Part of a small language model's weights: vocabulary 32000, capped logits.
MLP neurons of a small language model. Each row is named by its layer, matrix (up: input weights; down: output weights) and neuron, and shows model dimensions 144-239. Each number is 200 + 30 x the weight over its row's rms, rounded and kept within 0 to 999.
After each neuron's rows, "fires before" lists the tokens most often just after its 100 highest values on Wikipedia text that the model never trained on; "fires after" lists the tokens most often just before its 100 highest values on Wikipedia text that the model never trained on.

L9.up854,214,259,193,180,207,195,210,190,146,218,220,210,172,247,215,204,185,237,186,207,219,167,189,174,228,226,193,231,216,257,228,241,140,185,200,238,153,170,210,229,202,185,229,146,206,173,182,197,213,161,190,200,245,236,199,212,210,169,203,236,209,178,172,151,221,204,270,200,174,199,172,237,242,185,216,188,174,167,219,184,212,202,244,185,261,252,170,258,188,238,185,247,213,192,183,225
L9.down854,184,196,202,229,207,195,204,230,168,251,208,168,249,242,220,177,212,178,196,187,196,196,212,214,203,226,211,222,193,214,265,223,211,216,241,233,151,210,196,163,226,239,189,153,238,203,215,207,161,196,218,201,168,213,194,238,193,209,230,196,191,190,213,141,186,222,215,202,231,207,215,236,73,216,194,189,250,218,158,185,181,190,188,189,182,127,194,194,186,203,184,140,215,187,230,207
fires before: "|", " 8", " 9", " "
fires after: " |", "\n", "---|---|---|---|", " 7"

L2.up862,187,131,163,180,246,221,205,162,163,221,220,233,182,172,236,242,204,183,146,158,172,171,218,274,186,257,192,207,209,127,232,161,178,156,241,200,223,225,254,168,240,201,290,198,154,161,253,204,184,188,175,252,153,145,162,177,202,270,215,178,174,220,188,156,228,224,163,137,259,170,212,187,263,182,232,202,200,217,229,186,234,214,228,154,180,199,223,226,217,238,169,176,226,117,210,148
L2.down862,180,200,226,207,159,246,208,197,183,184,203,257,250,133,172,163,209,182,189,196,227,221,166,249,244,151,209,173,163,213,250,205,209,164,217,222,184,170,133,207,123,176,230,167,188,157,190,244,165,220,206,204,187,170,219,165,172,154,175,228,153,208,220,218,201,203,246,257,235,175,226,200,188,212,170,205,206,189,169,224,189,246,198,176,201,204,178,208,173,204,231,181,208,193,160,170
fires before: "---|---|---|---|", "\n"
fires after: "\n", "|", " a", " ", " its"

L5.up1076,236,271,190,180,215,262,194,217,205,161,229,180,184,240,176,229,197,226,248,253,162,195,124,205,230,128,198,194,155,173,202,242,237,166,220,231,217,188,212,204,222,185,229,182,192,181,196,175,185,227,200,242,187,220,224,203,202,188,183,140,245,207,217,154,211,190,246,202,205,184,219,247,211,160,206,187,251,185,186,247,183,247,177,180,142,191,201,239,213,212,182,158,231,206,197,172
L5.down1076,213,155,122,215,228,169,186,192,168,204,226,182,196,239,172,197,182,168,199,271,208,213,203,176,186,141,185,226,197,184,197,200,252,179,231,222,248,187,171,183,195,222,229,178,194,171,207,215,153,203,165,248,136,177,212,178,194,227,225,186,142,226,195,201,242,174,225,213,196,188,256,199,200,231,176,226,189,180,167,189,170,218,227,186,209,219,190,219,142,191,193,182,169,225,216,172
fires before: " was", " is", "s", "'", " would", "."
fires after: ".", ",", " \"", "\n"

L2.up615,188,178,193,207,248,253,236,200,175,179,248,164,204,214,197,199,239,229,212,214,160,207,214,207,181,231,229,151,222,223,182,228,162,188,192,205,166,164,170,150,193,127,192,190,186,180,180,237,218,219,179,181,239,180,179,257,278,245,183,239,176,159,212,164,255,190,174,251,177,172,200,163,163,204,197,199,168,170,229,279,190,235,183,206,234,199,194,236,203,258,162,228,236,101,185,259
L2.down615,215,181,201,213,190,155,171,250,222,176,198,218,149,163,199,232,228,187,233,174,216,204,179,179,182,235,169,193,243,217,167,211,220,189,308,198,121,183,206,161,184,177,160,235,214,186,209,194,184,232,203,217,223,174,184,178,196,164,190,181,208,147,209,220,200,266,235,212,183,171,241,203,195,191,211,222,230,242,208,182,197,209,169,249,196,273,215,261,173,243,165,212,184,184,192,184
fires before: "|", "-", "|---|---|", "\n", "|---|---|---|"
fires after: " |", "---|---|---|---|", "|---|---|", "|---|---|---|"

L7.up670,225,178,272,254,199,221,206,215,194,163,242,195,155,252,226,220,187,220,191,131,181,207,208,249,248,186,190,215,218,182,175,203,191,186,167,266,259,165,197,218,251,189,238,215,215,195,217,172,208,209,176,185,210,240,183,188,148,212,158,192,212,186,203,246,217,145,193,117,173,177,169,206,230,222,182,189,195,187,199,221,193,300,198,219,188,229,154,245,225,172,192,202,215,230,164,228
L7.down670,172,217,240,233,168,145,240,213,223,168,224,136,209,279,212,201,211,192,221,137,146,191,218,182,187,256,196,183,181,180,217,205,156,171,212,164,163,198,177,244,230,202,178,204,228,215,178,201,190,195,215,182,229,194,210,224,213,104,201,243,248,234,198,223,167,203,194,197,210,204,231,205,152,168,233,211,216,173,191,213,217,247,232,149,253,146,211,179,224,149,153,190,189,178,260,211
fires before: " of"
fires after: " the", " The"

L7.up532,169,181,156,176,166,244,195,176,242,190,210,207,134,216,218,245,192,205,211,220,210,230,253,244,195,181,187,136,198,227,244,209,134,166,209,168,199,181,200,182,215,212,209,249,225,192,209,177,173,155,137,151,254,246,204,229,216,225,271,197,185,206,194,218,182,176,172,161,229,182,183,203,285,232,196,216,195,169,201,170,214,165,186,214,191,175,136,162,214,142,172,192,226,218,188,182
L7.down532,216,214,213,243,176,218,161,153,185,225,232,153,199,222,202,166,161,247,155,174,225,177,200,180,212,231,186,211,226,249,187,195,216,209,197,184,176,193,192,196,185,193,198,254,164,244,233,190,200,213,211,213,235,219,213,200,236,151,256,200,162,217,213,213,205,233,182,209,209,198,201,218,213,168,248,169,238,197,184,179,171,184,204,166,198,221,191,204,194,208,206,252,166,244,209,167
fires before: ":"
fires after: "-", " |", " •", " Running", " Time", "|"

L7.up1270,180,193,253,202,231,220,191,218,191,176,171,100,200,260,180,150,202,189,204,197,152,232,209,129,232,238,184,175,187,187,226,171,235,203,215,182,179,218,159,221,214,198,218,195,268,168,165,193,247,198,191,216,225,212,182,149,213,184,159,194,246,222,243,181,239,172,243,236,200,233,128,194,162,172,168,239,231,167,195,153,214,201,128,198,206,201,202,218,198,196,230,176,213,197,161,229
L7.down1270,157,228,162,196,159,192,263,171,239,187,227,262,195,217,224,226,209,192,192,244,210,187,202,209,204,222,203,183,206,153,156,179,167,255,178,237,188,243,262,183,181,212,176,206,178,176,186,138,188,252,165,190,210,162,175,212,189,240,251,213,207,185,188,176,180,189,197,187,148,154,241,262,199,226,210,176,186,208,246,215,248,255,225,204,202,208,196,234,185,171,190,191,211,273,215,174
fires before: ",", " and", "s"
fires after: ","

L2.up1340,225,198,210,250,144,189,158,278,161,248,203,166,200,249,234,171,223,205,225,138,208,206,269,219,170,228,164,186,145,215,197,149,204,226,231,173,189,218,164,212,189,212,211,188,206,191,181,222,169,176,207,237,190,201,209,213,192,180,224,183,223,244,216,190,234,156,217,186,220,223,180,231,204,192,223,128,184,199,182,192,202,197,255,230,186,224,157,216,184,201,186,186,181,188,211,237
L2.down1340,276,191,213,194,204,198,208,134,237,214,140,217,221,183,205,190,168,170,219,203,189,232,188,227,207,211,247,187,200,190,160,190,216,198,206,210,250,177,181,206,196,235,177,168,235,215,182,207,208,206,221,173,211,209,183,186,209,202,154,181,225,156,241,217,151,195,190,183,196,183,190,201,166,178,234,287,187,189,205,258,255,203,187,170,149,202,231,180,196,186,264,222,169,222,147,195
fires before: "\n"
fires after: ".", ".\"", "\n", "\"."

L5.up646,204,265,216,211,204,231,194,230,180,205,260,178,170,208,239,211,275,221,192,248,217,187,201,222,225,184,239,224,184,124,207,227,296,204,190,226,186,239,211,241,200,237,150,148,228,227,167,196,225,181,210,147,186,253,197,162,212,174,244,183,195,163,239,182,243,199,258,185,209,159,195,255,203,185,191,246,209,191,168,231,242,201,230,153,199,209,221,150,157,174,164,182,232,228,174,205
L5.down646,196,210,177,186,181,152,247,203,242,205,198,235,180,223,180,151,214,188,192,154,184,160,153,229,175,197,236,212,153,157,226,195,159,225,144,210,173,164,241,206,176,232,184,233,164,197,194,149,237,202,206,200,214,247,238,183,177,213,203,175,213,218,222,213,183,200,206,247,175,144,156,199,195,127,210,152,146,193,192,239,177,201,133,167,156,176,243,183,218,181,177,218,201,141,186,236
fires before: " 1", " 0", " 2", " 5", " 3"
fires after: " 1", " 0", " 2", " 3"

L5.up705,191,144,186,231,183,205,241,195,179,235,150,168,190,200,224,237,191,212,148,214,229,173,206,249,277,216,181,213,186,193,128,195,152,189,169,230,220,142,177,219,186,197,253,156,207,220,147,204,186,210,209,178,197,163,281,192,186,161,194,157,198,187,153,188,206,182,282,257,210,175,225,212,189,191,200,136,215,229,184,243,204,242,150,158,218,206,209,236,153,203,207,158,235,187,198,220
L5.down705,192,234,200,285,197,230,235,190,226,260,197,230,212,160,161,158,232,145,187,144,159,258,182,219,188,231,156,175,213,213,152,161,230,238,216,193,210,213,181,164,219,209,165,214,193,137,208,183,216,214,199,212,178,181,204,232,144,172,168,194,143,206,165,200,196,222,169,184,233,212,212,223,210,206,210,193,172,229,200,201,211,228,156,234,201,191,185,208,114,205,163,222,230,207,226,235
fires before: "\n", " the"
fires after: " =", "\n"

L2.up47,217,212,197,192,175,216,216,187,197,216,176,188,170,204,190,193,195,160,187,223,188,172,189,184,288,233,203,208,181,198,233,181,234,266,191,171,228,142,185,155,257,219,208,171,201,184,202,195,238,218,198,179,211,231,178,175,235,265,189,236,191,184,175,222,209,177,164,195,167,137,225,187,162,206,165,211,187,187,194,198,223,179,233,239,150,213,202,207,166,184,218,167,205,181,225,182
L2.down47,181,197,205,212,199,208,180,186,194,175,241,190,243,237,196,219,200,175,171,195,235,191,166,183,217,192,225,217,178,246,216,181,182,188,223,159,202,208,171,270,208,221,126,205,208,193,165,223,193,223,173,198,268,159,192,196,201,231,168,216,187,220,147,188,157,160,179,258,232,203,187,196,158,192,242,219,213,172,211,221,200,218,230,176,215,240,251,231,188,225,176,132,213,188,160,155
fires before: " |", ":", " season", "\n", ","
fires after: "|", " the", "-"

L2.up1500,191,214,191,175,146,187,219,137,181,186,196,271,210,245,226,194,194,184,178,205,206,214,170,231,221,194,216,158,153,236,184,237,216,208,246,214,230,184,151,216,219,235,292,170,215,216,261,237,197,243,195,239,183,235,226,206,192,242,255,173,176,217,194,194,263,217,192,210,232,221,192,234,190,167,185,204,200,204,157,179,193,125,249,175,233,191,167,196,201,184,230,180,227,182,196,227
L2.down1500,220,170,194,249,229,178,231,196,142,172,223,210,149,203,227,212,135,192,232,227,174,190,196,229,250,239,214,189,167,231,182,234,240,240,221,184,259,259,180,206,192,166,252,203,210,239,230,180,185,174,199,176,156,195,237,167,204,279,162,158,156,221,193,214,187,240,179,243,212,149,224,195,217,213,182,218,142,174,140,235,131,160,184,128,209,217,236,192,174,191,211,190,163,258,236,194
fires before: "\n"
fires after: " =", "\n"

L2.up142,182,127,234,212,236,235,166,154,218,124,221,151,211,206,175,193,221,176,180,142,232,218,225,162,183,197,230,219,202,222,194,220,237,167,273,238,194,162,156,158,233,210,205,210,200,210,173,236,261,211,204,255,227,142,189,192,208,203,243,215,224,195,175,196,204,167,191,194,232,184,160,203,147,198,206,173,213,157,222,185,168,231,222,208,214,216,176,217,186,129,251,233,219,237,253,228
L2.down142,222,171,183,240,215,255,199,182,204,163,192,191,170,235,151,226,231,154,162,194,244,201,193,139,270,195,243,212,225,212,129,233,188,169,171,245,178,193,217,219,200,179,160,224,183,242,196,179,197,176,203,178,184,226,192,223,169,239,195,232,190,199,159,177,211,159,221,223,138,232,247,211,172,237,259,163,185,181,179,222,210,243,210,199,230,251,220,195,175,174,257,211,207,184,228,184
fires before: "-", "=", "to", "\n"
fires after: "\n", ";", " Ph", ")", "E"

L2.up1393,136,230,167,215,205,158,201,201,244,224,230,183,197,153,146,242,129,202,192,206,208,208,228,244,183,223,161,204,237,206,279,147,180,213,196,217,211,146,215,243,210,174,206,187,252,181,141,225,235,201,171,162,257,244,186,166,211,137,183,251,209,193,215,164,201,237,179,192,197,198,213,224,210,138,219,216,168,186,212,260,255,248,140,206,182,206,235,228,212,211,199,195,127,201,233,214
L2.down1393,178,198,185,136,198,169,201,220,146,185,146,199,188,200,161,226,181,223,163,148,173,222,250,200,145,207,151,170,179,174,189,206,250,160,196,203,137,208,178,208,201,198,181,226,230,189,175,245,183,198,187,193,206,214,151,217,228,213,278,197,166,188,191,170,190,184,188,248,192,201,190,155,214,222,195,213,182,192,244,146,168,215,151,148,228,226,207,222,195,228,223,243,163,176,190,198
fires before: " of", " in", " to", "."
fires after: " a", " as"